Weights of a small GPT-style language model, trained from scratch on English Wikipedia: width 256, vocabulary 2144.
MLP neurons of a small language model. Each row is named by its layer, matrix (gate and up: input weights) and neuron, and shows model dimensions 48-239. Each number is 500 + 40 x the weight over its row's rms, rounded and kept within 0 to 999. Numbers have three digits each. A neuron's up and down rows have the sign that makes its largest values positive.
After each neuron's rows, "fires on" lists the tokens most often at its 100 highest values on Wikipedia text that the model never trained on.

L2.gate300:514467495512439492514536435491467522512517477517548599500513528468530520411503496458531455597576514426547417542554500532517544469484554501495545420479535442480502445553472477476487501485432566470517473533524569521572528489430537419466513498477460518480528519498543493510467514482549489498547510521518474494506465643507561550494527524550489539521545463544491474481468455440452521516587524518497539532543503504494486548503503560470509407438505475562567430494499519503529504580429520542558542507450519503478509509401448478621536553510472503501445553515444527528587511458497478503
L2.up300:540514552544532532531547517500507541574494515480556540474493498512578556481471474502504469548512613520426556514553577459562522536548537567501538439528538493507487479505503447506499549543439487512439499499504501488523488487484512478483533495465491560493499562496441546552447417506443499492452563459473524456478500521490470523524470509516537531548502501468584481511481541565514546470539513575510545516414483449515484495406582488459448430526507455559526484492500408522555505471472551503553483471491533531533511507470494483539473490541430491481440511523505483483591490467521453461
fires on: "ire", "se"

L4.gate49:457527521448560546515517486499473506497439509483537520441511439460464567540568522403534489470532475466481508524510510521508534455442549504506461560446434454584540492454431520477500496533502526418473438430461537455493508445496464462509463559492488528484452462526576374430506459524492530411433449435455492514564483476479525453495527458478519539541526459500430387541466558526545514532484497558471514549539480490471449486529479432504524490499465493484507518413502510507553458490459603506494481538495515507475563484552539505486519469466504526392513464459564563516462519518426562460
L4.up49:468489518515524558497523460495466493485499547449528545404510489454444508556492517482463560501497416484522563540505463548482520426423573523511535535498463476563550506443478536467483478480512525460531440511452559529511550458507462505602467498465445569480447447530501437448495442483496524480514530510466549547531471487462448461492517509496438490588465481503460464526538500581523503528482471589439535446531474505521496455515562536524507438446498504520596512454476497446571495488484540498508496566554522453495520492540497499486490463591453554459537486499559552562449542578480589495
fires on: " se", " tr", " j"

L4.gate275:466504467514442530451528534486519476504498528593480487540544496582422466564570527535522522487503484457496497504503514490550497526539427508510508488458492519559509443464523500505487458604519477442439571407533526534460481507547422478529530534523530450397521536493518530538541464506462544469536490504518557472504477540505490520526524447564521524565489520529510458502572514500472564469454524480462477481503477443488512481499423461428609464455462519494490489489527500487449475557483519541488562479519501459517559421548512496498518541482486433477514435499439571498531505473453500560
L4.up275:482476530581487525477491535509532427488479424524574483516538485533469502469508582511427488461523504424458504503572522531559484496476468530549449439495526454578462499467526518543458502568548500522484518455498508617550445467510430472493516467474506493492530530535520458556502527487451486475481504470469496409422497537480513534488516485526501520487497477550564492447550533557466517469483517538423497404502455456465531384475478463452569474482465553420454532459502515523464451518535521457515486483504491491498519492502468510507483548540492482496470419470458534461567464516530448504
fires on: " pr", "gr", " gr", " Pr"

L2.gate212:429512446511397498458476512509541545487512461531415572522475501510440469473567509581575493582446444541489472491516495526457453502475436516403502446519455428485494540556514444494469482485595513546486550571489548456471470543465436478550465491512382591481599531476511541430477479450553443552521547430438458521516449523517516513541487527508530474520537430461510528456513461411465538518496480532477540503556497500475508463505464508522468508468448496494500483532488559516518494537534528501429462474482448507500550510448536470504522530459558523538485468436507486514596490453527514450
L2.up212:470525542438442550511538472475444520484499461551466568574454477495488502489500476547530492550456468539484465543452548483522514477492466503488509550513423498511533537530523477490558449498481523417480532487514522446501501479485462517537486507542490547542509608524577527479463461505527544518499510438470493478524546528511530456539504477545522550529527487487554544430541519505528484530506505553456509559501525440499509502535529504495493520544516600486448487568530549507521399433556529484369432489468494544518493511472588418487549511409562472586534527435534516519518510484543498462
fires on: " rem", " prom", "ays", " acc", "ward"

L5.gate81:504496548463433438488557412528427510488554509470529505421457510490492520552480488497541468581538478504524477456432448516513491507466466512499513540532498512520493527487489525619456439458437521469522554541507488537448552456532507467467470503488552506533518439542529482481494483576482478519536444519595481546521494539524495472541513470506583530492462503522497536538457580496525489452553436526429518576500472462466519383468474510553576456505498423525535480503482594552541498501586552508547484531432473463488522545480528513440471556536468491500509454525489567496485526546449528463
L5.up81:481522485575410509473502470469519548537489507467461476492498523498500491526488501501518432479475485509582513505529506592577560510522437579410491550491476579403439498416518518467470428428531461574511562553503533481513631492552504523499404491453494536491494399523532468505495537512552545539526488567540496592544537495528534484543499541516418491551497473557478532503473461482450494551497409430489437493487518528552465473412500495586475514420522517490529522494470478519512545502490530498506547516508453463500499496507554518458493494485486418535474519479533530514516523528499492489
fires on: ",", "th"

L2.gate85:462509561459565526574459480495517420549551471505526513539487532557487479466494479449448495470464530528523576569589503538470516475498464503570522479420526461527538460561478507527482514503489524512569554444494488536450482518480511492545580537476499509478564543523571521495546551507527450454521529507476515517485495447515536494471535452454466528543517468473497571545454502474535461458484452404534540451540521429466565460500541502471522441499565467465546405545507547530514483531570550482543462507581500539513589484475521516526508531423527525561405525506552465518472443513494535457
L2.up85:479461516506477537479408481513464454560588474481575539496487486523468514510517532483510510485453463534434593534529510473492512527480536471617493498528547470566602478473497452515490473556488574490538464456499498502498467554503543536493551572473484506541531507500471528475454523499492511419458582497452470531506488414513534534488529466444460457509515537511562506458486479492461522453405518436465538525457481480451522502503535476447498468475528480521565445503502474477509498518537534480509533498539476512543557533503539503517542518475503552490512529526560535508500466587527510438
fires on: "aim", "eded", " won", "aged", "ason", " (aged"

L2.gate264:506513540540555522494527470516496449494564534514455511465502497506476466569484489499507522495526393507445503490499504516492482504541465502503555501531479465572551483518449468464545598479470568541456475478516491504525492452492542549524549483497494520468526529487573459526544447530512482426517437508494511481599448558579542517516544525524482424482550541510456497425502526487564491442498483572523512451530537568498544480494616430461473476508483450533479510415489558543487578542494563437464524541563568478507537494473495549566517467436515432485471559502498471585502536552506500507
L2.up264:563457539559536532432594467491421488495530483530529465531454501458502413561569419494441565496500498409464482496516460483483545486528460508465539593518515443556622514520503513472474520509478549539490492452487493523506490584426518441548526483570499545501471432521576524458497489553544433532506523484503476496548480504470525452503545529452503437459508557502452493515564439466527476513512521484543508452547530530491482523475515529512478540461535473471545465526559545529473548509541497556459491478488524432439540431544487525546477562484512456493512499518500539479537482497544579444
fires on: " cl", " success", "cept", "cess", " between", " dr"

L4.gate230:499564476521506435436465476503464490534468548513473497510558554464484483494429521488510519584492425511452476480475458429568502483472540607503449537409534502504498483534552491491571477456519498513482503510472466454533486449409571522586483525464560495488525540532509488390497530486475514537448582496624552513545527448518530480532458512486487541476552530478508488404451451564491547531492497482537478511533482447436508470529436460492483458565552467545488482494538432447446555560561489511510422436482479577527514510483473534445492522540528534493529458499480491471483480477453470446
L4.up230:444579424513505542442444522526459474504418534555551504450516517525485535475436482452561521596508492544478461488523466467546505524436478533516447476504480440501481541533575522489535492468515544582484424565457524459478471463441544509507519461504571460497510553552512467504533519467475488494547604466572482498481565501477485469536457490495516559459541511489420548493477517476471520528475521476555474445529416501435520497513516450529443528608534407507533483513571470483467508537544496470485436423463521592490559539503475442535486549518574488500486493517466481544509473457450414525
fires on: " N", " P"

L2.gate176:516587514531491525532506497470553478529476461502501614471468515445498549470520514421457453516481480515552432557465476476464532466455544476512522512541487576525496445481494413539520468508461530480495467503522526508514557507496519504418467542489500525498500513490513487537509522512600536423449456473536452496503508496421543566517487453515534472578477528494519492513500460469530385583469525509536500482532504479531482486474421411449545515407556451529517457460502518567559437525455505468498488429577534507526482500530461493522463545470455468399496507486506449534430534488504550514
L2.up176:556497484479548580575500526493505511543510432483484531527513452513492534488536484484517461411517499520506479548519524522546598425522434579483501464445487543546492487527490464514526423489486537520565511487550513483510501538466544491485532475440509483487528526518452451565430579550514531605471441483533516520529547528456479530501511424537501559588538470483520468507474543493488510458409539503497456505478560530453545508510491495477532527452577492516549445497475506519412430525517481512498481463510513508424526459518499558475527495532510541449526545494416498524513545526531496559
fires on: "icip", "adem", " educ", " people", "ourn", " Loc"

L4.gate50:531490511517496525493445501468538507545498524533537480510463418489530533480519580567510490493530553470418425421491491534500461514524565469571553458492488534546513509499450502462546501488526541502476505463472502515573439526490515509515597491469562465540502525433442438520452470481510472528516559497381499482476519521491507420515461493555461475552468465494493523553471595473470474507515541558518522536472516471468450505499474481479529525471478516409551515543456486517508529491481481468460444483420487472405540585482498499505524582541503408509460428483403516496482549474478454521
L4.up50:495494541491555518428433477452513486532520564428593479486491490436509549514466517537497546533501501545472440486469468540492548532517503594551559506455498553494471489518506581472515465455536463516526509514488482458505472528491532498525498437480547423492576520442473480475476510511509505523578572449435507504432511516506539505501493532519445491514426405528480544544499505507484455531462497507391518502461495499556460488578477444433575459491490498555514460535500471507521519503471550515457493539501453469395445519478471450538547499454493471470503411490496485356551498496442448477
fires on: " ra", " He", " Lou", " te", " o", " On"

L4.gate310:456588446512503499483543518583461535504488503513492469513400547518484483466515490477541612515485547558483501436537447569461471485498482480464523466467493557442489504576462465506530497503553422496566488522543547452442461516467495418520503499505553524503544534487460484466454557475499558373500459468483494507561497490485460529440461478541475542480514555564468542510470561455549550541464471488545490534525528411471501414475496495507510563506532559539511445540489496583535510529520438504488442583507476486519513443475476489498452480533551503517505489524482495543484490466469477475
L4.up310:467449466507427473472545510506449535466456459463473468538409495502503494529450477531504577471466527493472558425499554511445445454483495491494501560435517506545551461525465454530536520559562453520602510465535537508573491489562444464510562517513526482481499478474463419519425549408507555484542550485507492485513466520446473463449471499567514520482572478580518515508481412458507566519422424496510491451476475479483550407518548456465474535477504567519541470552421469500540491487560520540501410508516469497503519525387500450525445550498477460508516457451540492509502533541481478506
fires on: "em", " add", " ed", " prom", " bel", " rece"

L2.gate98:461527525485521495492519525528520474529503406540441542434497556534464523554475491500498519520579470529551519449508548484434484427538452535477576478446465502598572423462454421436585491513466439484542494462501456546451488471461486582522540485470503477463563467522511470503510447520494466465514557539527507516502475450502369565466482443453519460509472574552436529486517506463443450468500514377509475459493454515482496493440484464450527435456440510481490472524508483519490503518516502494565530515509495448504432487540492520569448509517491527485507506522512516599614505521488542602
L2.up98:463514478506479458467587519476527518462475524490460548499521472472483494523546546490395497482477522494462485591525549525456507478558472463470475489508459513510551467555501559456585519440474548548530429471446542557569533449472475508463415487551480469440503531572531545505462528514483419530514543499457553467523522533563490517455505517456482554577582437555486462527544483570520475477477479449469486481447582463544526535569484462482536495486526492563503481500494454439531473487485537490586563501501473579491546504504533595527502551520532539535581546491538512452515518487513526553
fires on: " prov", " profess", " gu", " fin", "ecut", "ribut"

L2.gate43:531473507481481503496469533500537464514468543515477512435530497470472501464484454529473447486432510540550497442516470534467452523455490529530505499536548557572471481532500548463539565454572422454544427445526522518531495486460523588537541497505524499557503534464510470535520519529465477507547413452463539463478586607454529477471465576473506535547580520518551418491504558510490492545467576519522541525522549489556527578479442432444437495552507523444498595544470495543503534539563524439478488590558522487500562525483504500529509436470532524573460516473489402523485456542495493551
L2.up43:512540499462446523525494508497541444562448527570511447489557529499511488542495425578531472531435538493495546453537436556546453404450491515546499489530475523595451461538540520501529528449473449480443414461480449581513500526425418537519517519460529546520506569469443532539495525517472504515490498461502511460464516555512474550476445512464484577542520603507578485495548513523487448539437565476513510465480545495557497533621436512426502560474492462441488488528481529497457557458582493486503519595488575539576527530477473468485491492500550500529487446550504500491482423565466500516
fires on: "ice", "resident", "ander", " King", " father"

L2.gate100:519528502551509437565520494473488415541539495532493476416546541511566448481486473401507493538526538526484416540494496569543451477528475548512479579541506516512512484547479467477538499498459499475520476478531538493441517473471527574523531549407511519500551553515458464578515440503518527505415492515514532497517494454444541541447468545449476539498447601571485456597434479526478403499508541416552536521524513526582535570522540494522453520432544496481512551486494461523493494506414513490473526442445495485607511487551490530554444511507529470535506462589528539538473457490505485543
L2.up100:515560459489498506514519530549492496529477506496482416400419485564555514441526429467490511490469484450532500539454469499503430464528480533437502575471468526528450578474463507531514495513493473529477555543590490517489522493471491556545425542517470539574494583528403534562495508495438519459422496491465509528526472505529441472515528509468483542453490513471543484479434522484468532531527421509501507473493545497515509543534596545504471491495457515467478573449545558512426512451490478452503484582494548436498514521500486481560560465490543462495536479553488526550453454511502568491
fires on: "o"

L5.gate305:553516489432564490515507495471520555490521527426515493545517543517550522564557541506457437482466527578492448507519505495477506451422450499468471548528511531562522481515524445473482472445521487525553476518452529465583511453541489560530528507492534501494530483461453536469557512470625544564520442446521457540502572558499446468495538525528566542514564542525514516517398468532468555534507495429459519502531509497433557470436543505495530513477495487486429562501542508510487523585455555562478518562551529534614585513536440520402458552532482482582502443483466512561514525473559469467
L5.up305:517517501445529523490535506410434548525574560459567449531435622504529506526466479464493537474537441440516476463450526482489574431519433536505444474489555518412528523552528450528518459494446491553460487503520487484519491521473520517584500501458570498476505437530493457449495465513579496551543535509511496512498582527507485547506578498508499496480482563514484420496470496527429574456561436508504497489436524504531516524477542491498477515418558534498516484452466472604594493507540493511470516501497445549427543493514517545481523528541451544484481476589528488459477510515503502533
fires on: " dire", " feat", " act", " help", " add", "m"

L4.gate210:502493481489549498416568423561461451515480504565499459521470548544468510475438446454530471491531487456418453499493576478505517508567511509475501511512536527512474503504489570479521509480459522498411489513622558478484469458581496507381501489445496449516515453502429457546514522450444582471498450485455507482419561519494455480511456521546508502476501497486439558496436485461483432509523559435536490523522542566491474514533586472491476512508481491486455505528481513503519459505518490448554485572477542472472440489428548483453522465550489528517503517473450528476489524486469521528
L4.up210:542555490501450556487528530513515554460509476462563447496503528469550537541501484541520518532511504495462417449562449472461509473560527535545509512527505512531465480445548490583491491434554577477455552409543508550488466562482462548516515535565483500495566513497492517525512517533516487451496505523476462475514467509475530481443458561473565519546481449532550535458489616489425481464502578536479501557465485468500486538467540517457471505492446477428500547481539513539414545484410552377485527470521509474530562517531506477509541503498518465507532540500490551520521519431502484518
fires on: "iz", "ment", "in", "ains", "is"

L4.gate172:551536416524505481521501513492440487543460473488598602557489428494441525496480537473516478497494507535509536504573546524520524534482485480524526538490485467497483490523503556463447461496538430534454486518569458555451499542471429534470522502442480498515497525466472522454487517525585452511534502530523455497475505505558506583418532558463469463420463529395483513459518481513455427460456514521509450528472545513493542508491564489552571472418588427466491508506457570524535476544481430530470445537571548544466509414570505513502499475531505489472512543518491413490490482489515466460
L4.up172:502473413533520495532521526457488499515531516522519542561544463507458467501501480500476494458491564525459544533516478536535565487484474495471526525457512500542500462528491559482504454510523537468527504543631499543419486550486503513519580496509523539575476545446501516571427471488575425544561470555455513472472456527520530513454488521495454484506424539472576511465478447551499466527476528435584444527524548430464513493554543564543513461472517430455563539507527498494520471603481425506502489501538594554575545453490461448465583510527529542444484504478532517481510480496427447470
fires on: "qu", " qu", " Qu"

L2.gate80:447548483510539474506440547504499556561509527520552453487476564508476415500553556533495502498486490524462439483469517591502522437459502518527470512564491468504475494478528498537437499410546429532467517503529472502457592533419523509470469500543453506504547480554518501454519467563456527554603497497505528473556476474460565544497530457523520576469499581550501507489451449502510504499512538449447558489490522485495550502501407531485450531521420490501494544597507536597568451485474451485447457566511506556459455482554453466474562436506468566483458516569492510476429465508505571474
L2.up80:484505513550499534505452523523481467501517488433535518535475540458478383444479509482531521452529478493484440509492533511499541422503613507541510533558520481479485502513517473562423442442494453512486555537462558540467571520477611494503468491494464506454538473588488481469466439556491482511506506445510526468546446487477524497511502449510465582442502541529478508510439437484457529468512579424490505472449492448437508488493434593499460516497460500526497488521402527541515432477446496441476493530479526507438477545494357465521552443550502576524435490516498489517496480525414551526
fires on: " s"

L2.gate71:531481533522514499601497488504498453582478559487552536559436421519515512441509491422491472496450469523435505555463461511457443552510511551439554460496503479509515466521566506525459521521427497514504523521504482494476491438534464488517518504524385500499534521494486538548477548423488424502452510487445486531479534499542509479506496494475552545571493577576540422477498521490520436572529528519514496457493523472481443478521453504504472522520449492519448507561517426441498440536516491516517502482528504454501500487560498509490514504543492427498533495417512512487464426451458476496
L2.up71:449463454486463491381484486539537514483478521528499522467496439518456504491573509441456545494508467546498552538521571481497504564532484484479533475480464518514523525469465505536429492503500436553511535534498493521611525515490433490455582470562525557460462491500483490545513469484432505481468493510540471555627528519510597466542447485504475540529493461571415515538661523500455521496457431491510502523455502472544533526502498485468557482434513532467483559515454556410502447501502522491450506517499477474518476552501526464490461474469582478620474516476402448489459489510491527541
fires on: " (C", "-1", " str", " (3", " (P", " Gr"

L2.gate190:470498426496555489451515525510566498446495443490432554493468501496492515536515511489518518460578488455507515541512545494450466409484488466472441409540499522511434450520473415503485489509443454506445521444557482567464456591523462519499532475548547443431479531534494487518513478458474418486483481565496568497486474548467518533553508506437512508569526475453502499498466549465489481476510473494461473496423550524531486502482485496471541494495425468519526593536463496511518493517486491498507524571560525545527507532486504523550475499495470575517410610527477422525546495486514423506
L2.up190:482474463551478524532525528484478530522460498463456477434494539510529536505497495492504505425536516526509457494538517527502479495539499487492476500521470387508425427554456460464549483549479523502441449525507441471560460576473478501496445513539484486498453515540474482433481494535473445514549527495490483477504491563552483607508450472457434463567480441556450507529485421446518538453493433511470515544461454460516519444363486459500508558483542496541543570531457509527526497546507431519544480450507443534435517437399499430526528532487518561391516547499479541504563475473500470487
fires on: "ow", " fin", " resp", "ecut", "iter"

L5.gate30:479456540599450491548532576495439481461470517499492498483472550524532461507510489509508499493512516460463539559500542524459550518521496545470451513465538567474481454526476467486626508514577441506451492413490481595554458464522556458500485593494516523546498555577469532517479454465453488522548460506459506476542475495507607508509525563530472521464543542536460490508472499566465565487478574530479487466514487498503502490539456444557474478452394479533532515525512547600542503492501563490534566484511503528481479529455501560525540531510488507489471426496561464501521481481541583476
L5.up30:504523540526523517531526494523481514535473507553599428492460477435487437500540477554422446474531429462494499564490535498521522529508442483438523466474512444448528463530452468447541439542498530544531409518517515575458474535524548466484458511493482511516548516489479520493562522516509557588497493407523540465592512499517499566460562531482441497537501486528498516554514475513473524413551453506428559425494552553471483526538485556455536505467483519529464495476580525586515449417503488509491432500523501537424489500482492465519511490583497586561575502484507415495541447439512492508
fires on: "ec", " dec", " so", " no", " s"

L4.gate287:533485514509463439562413438497544538524460452518485484538546512481602545497524495487497479551500515494433469414537527503575464474516499492547514527475529478492504492491517458580552457533513514424423479512545536570491501523548471514493472540483563488500441530420454525434477490519563500444497504448485483451533477561429524508563591435492484447489493500474496494513542546541487504527486507541466514450442491471540482575474514488463507567538528476434510498498483519456502456485498511464527369532539513477517552484501526458471606515505505442487487473518418557451502472533468533472
L4.up287:464426533512507444379522451503570454613532493515502533478498555455489515571507432507525453487544538494439555526537544513501518498512410495487488547490486473524493443528508560466484535504470462608486533587500522463495506541562504456439442473489523552523523542502510485521536579422507484504524543496489478492488578515562524507548480478580553545476492491491495461473472475466530543502593479470485503507524512492456543522408506483441488480512536523559402479607460533533543462495489503493505493514483440476457550487500473469464525471450525493463549479544469512475526518503492477465
fires on: " American", " Is", " rest", " oper", " Indian", " Port"

L5.gate173:482549527521512488545493476548413525514568472541512476486447509490474501475511513540513453516483489529418517461475567541478528536425463492466553462467481484571554532530489476454487459522408535495527470531555473486490439464560481463518556509538442509531502467486512495484540480524539513498455547432577497465495498507462480452487450446500418551469440520498477492452476604460517463536476504541447495550446512462565541455438524532489454455470484441496566495502555487502491448503491581542494466589537453469552526410517510551470459596441516480490455521587380496539563428490458485561
L5.up173:468527516491535461509499508497465537565450493527463485528473517468570534459542449483442573441468554536457427465492612440562520514423564473540508522473463452561492553559502463465496559483414571482509558493530508473478472552576567452512468474543496483515501558518525520512535450469599494508496587480479481420479502454506541473432419440564540473462472508539488442456459536515467450452477519525519484588454458463517510509430549472488494496488457427543550542482502467458473487533469592532459427539563497463538545487478509496486460484504497454496467535499410492488537515510518456516
fires on: "le", " place", "ire", " ele", " estab", "oint"

L4.gate167:526525494531532508476516547478517474505536494514518497530546564498491468480518553479539518458511474474501520527511511517523512531488462457467507466492554512495485548512463468500481552495477497440557443440511514578523434545552465586558502447459604494440532453412478562443496512519448501459474448507487452442520494528513510514545533480438459510504506568542527493509526510490505492532588411460460487487539483467470611493513497483503460484486437501510474544528480530534557437518488473516474533537483479552496525545474587497559504603524521482484482517450473554471493504471493560443
L4.up167:507528547550544532431499494425452425489450527439484584539490555509524511491430501512405535508557485438522521508469503503485468540460478457517467437479450485503492492462502514425450552528405473527463496491492448524534495546495446494527494480543505467482528456420517532479505578525490477463600502522545454485454451510514556481468535522531525514425466489471460581503553425511525495443471431474450424424534518528463571441410506418507517536509497514527508525525484515515543534542468476544512547486498512612538513528487497459433514558511475497512465484463546539552489496515485623470
fires on: " success", "act", "nd", "cept", "cess", "ess"

L4.gate200:441536407508540476455558482510543470527521492540513462494465513472454457427479510571540502422594465511441538462518493482479471472530452522487552479549515502503513522516452510592506500521593504470504536502478580448444473570519602503492466533503503481473519465475469407477539508539505472528460454493488477509487531530560549444537539468509503467554442490466542541493525491498579465477575510492477539510492550536517489515536503498510555552556449477468495539449473456477514490534527564493518521451512506523476472571470525408497568511481514495491423484552454544408527494563500474560
L4.up200:389463513594440513462574473549472500465506427475509474576464499518512511473538483515499445514583529479482462579445483536452497513542397521511523442481454506457551483495495508422457466528592500554538534536502504532534442547501517460519453491567504479490467469546462523572469535494529515565476518474422475490520543534461574529511559514494475459604492522478489545441531501479543458462575544541453470522496535547465495527473459495474484482499518466468522450524483530423530489602507553526551504497461494523518476486527528438531551512553508469485409527493496523517448565566555514531
fires on: ",", "7,", " 195", " 202", "1,"

L5.gate204:558508555495492464533484483504538514511464489475459459467457506468546498544477477508509525500463534509391464461517452595499489479400516478490507449523537456503567552472549550528474447493504513433513425481460491397456418533541447452469503526469441496497635494467499442435468515519537518463471440457506461527561556446497465476508522544468481540511467489523513541519493505491480492532440484479521457550442446485487485526476492528500453449494548477507428553485403500541535462542489504554458581485469457510544494490475540482460479516521489555519428522462561496414431504539466562497
L5.up204:498391509543465532548519483502480439511470556502624563522482542509445517532506477539499531494457499561448571480555496502467512482493503563491501494541520463506573506524501459569508548532584485454551487507510491513491502534575520532456538514539458520511532437597548363524473491523518465535512523514533482566465481466451498448492477535505503482454486503478497495430397501484478511552472459459481412452483474440565539476478486469502456459411545563460544539526486468557470488429543449496446551535483490481505449482511471574441507523477453453484487501440495457492483475514467534533
fires on: " com", "on", "pl", " to", "ed"

L2.gate250:449482470495476525481489487535521478503469561557493493415450422519492538459497459536446501489474537593390486515614497434522482559431498484406453514542506507488556538506507448468570546532485495524502479532538490439543512502498559581563499486448517560524544521455475544519538554441516504493507557481490494523483618498535530518498438548552593472518515476445459506450432457513523528473529575515511435551563465516494530486475500512548412541554474482518519570498500515463505453539452466481427511528610474486525476475501420530493547520523442487493467502429516494507489463556502458528
L2.up250:455485443534503553466432440452530518567539516548559590423477458452421486484512442532497523485488545534459549549508451489496538501479478512460514542538497469471460496524514478469493537470501513548397561559481501502441522588487473496545409530483457500445518507427496471452511532501470430499546477498506483511505473516524516483519578489536541467527560448515464435442430486420577535537504577464525541463497502519407474499524505492545442446523523441592552595469498546453464473514492523562411554490548503539521491461439492476459527491462477533483530464460532518470448441521463462450
fires on: " K"

L2.gate11:446535467492437479479498543544471441504519523477483493553490509563515433510413535488555457457431389561481471472544467572501495509531491545513467461476530500499482516476511433493460506525563519516500452510427464549440502501456505464465550552462452517441423532466533457516449470481511565489477524487477551495423473520474465531500495497472503483480457499545524413516507442473546482440463418493491442557505576472504571433545498471599502518546504485509482459545473460528485479559521513466497477484537436458452511428469506439457584502498528473524469424546524453438524517518566389515
L2.up11:488532458530480505493568456496566447452494456494498554470523493462477497481567506532553458429466469464557505396510453530449497483438501524516516495485507536444478497480435463539483493481482457441492520525567497499511520494530438548432504517462644483433556509491455490493531459493503516591468549417481496492493507447516505511519588554518515528435479558625521445520491465463434521506495549523520463499519475480497524445485486505437501456616463466462575548534490434558459530506515464536556536578505482482449538503460528474488442474537520476501503478500526486436513525483488485539
fires on: " pr", " Pr", "reat", " Dav"

L4.gate270:518497487452518538509477515481552549470494520490521453455395508548560423496440441450590554484530460476519423563442457545565539519511468504482473570467473524547447588512526436437435545475456531489466493480521512541461492477503498468518533470460482487471516494460439522497492496476534552494471579507479508491523509532606565512534515540455500538622550569507454458540514541449501514533555464531535540514490436428533456528540494548531531539417531481521577426552492515501472501550472529467479465557508497504556460487541500452527509455480523489558493557501459507449476462469481443472
L4.up270:518510424498506510584501525511472502519438555477564461410439503543566411507454511504467492482536517486478438512463450428563511510476510506541489504469479456559472533515460468455487445501441509472537502511446501446471552451477562433468536482533455488451467471457484535492499493467489472388523407531515470511488498546582520477557574559458501499532491503519459450592555521518539528563518568603566588483517480502538468493444512479556506529511543481469552499487499566426525518588419565492531434494506520586522524528544487512545547430482496475519563522533468470490521488488441444496
fires on: " f"

L5.gate183:512439491477481485473538517454460458491514465420450527494502476459492490473486484532521467483526439534450446487533465568492477540487565461479519500514537490473447605489513522514514459437457537474494472559490482492473427465479563477501577475459525444508483613513469427480560492534604518446482524518480536458555578547480535515591522517487496477555528420586478483448509474478461512508530453535480503482565554460538539522507509573522523472462524487417522508567479523499509488458476522482541539525470489431489460472495553543563633421458545481456432446413534500530468458472470537502
L5.up183:495460521470420507493538549482479477481479440472425467497496465500477535502438491479537504450489519498503475491529435500449452469487558440500466379491534520454536487457496502524522505473557555516513523539463519530450501502544487426489534466490497509463441489529568472579558484506504475481523573511414448528500558429577410485537522519443459555478498544518492478474589451481484477515538505432473493505534487505470531506470555487553461408445535474474438468474413494478489517441477499505422528492484560451505472510444565468485521442470581554463519564490553479518465528506450510542
fires on: "ear", "ard", " short", "ight", "f"

L4.gate299:512504510499517493483520464489548476536502468488512572460474549517514614530506519460488478496520465480490532474500507532476486542512432552516503545532450553493486482454404561479499492539507518445515481561519460511455485478479505470539507481436481600472509529485467535528508420498491527528467507505488576499550488557500505535419441554498535581491543462513571450509505505538495541516509491569491547491497502521444511466540500522501547536432550458422549423480434529494499508486450497512440490502556523512518521476580522524535509512606513549443433524425468397407535487470479511531
L4.up299:578561493500522519443508447475491533449528485486495526491487418461520468494476528520464531495522461495436553431468532539480499551517467519428562476487563511501443518509472468445474479463505533429496507515566508554457457406494553432475481376529510522531579531498536495481547457486462508520469484484486472514495488530487534491454472530468481530512493487496505490526484468556535546460516438569535489516587486562500534549432514525507467645515493560427538507504433559528520492473517493515456445443497494570507490487590494455493458446498549502512613499489532518519422517502496491471
fires on: " sp", " p", " gr", " qu", " fl", " at"

L4.gate201:487467516492478476472474441462490515429477491609443502496554406461497527582492498481542498468503508454454510502438506462512505496429493500550495465445516531489461491534502546537535477589522402537438462383511483499505554464510573483570480540462477554493520558529538440542561505519521542439524526547470545550545515533536522464426471501470426542512508502581454544511489565542538507483481490476491569537523519462478561485471447486508596462526448469511492534503526468524573510478502522551500507543540450498526504438541491499475457575524543536495539463464563568506524486436484500473
L4.up201:539468478469517535463485459418464480408453538534512537515507450463499512537491453519484527536563579533540510517497512490481551517464579452577468494476440535485498522471475526458435492536535529510447496501434517477577524493449561552551435590477508459470520506501485457529497453486490529447539583425384431518583524493453479504479559474486465496570476466548455564567421532511495512490476520448470483527472487524497533517497426488450557483500470477518486520475513431517497479563536551510532559531479443533545566458562495480518477491417487467515535454474480541522506545409469554505
fires on: " Le", " ne", " can", " le", " se", " who"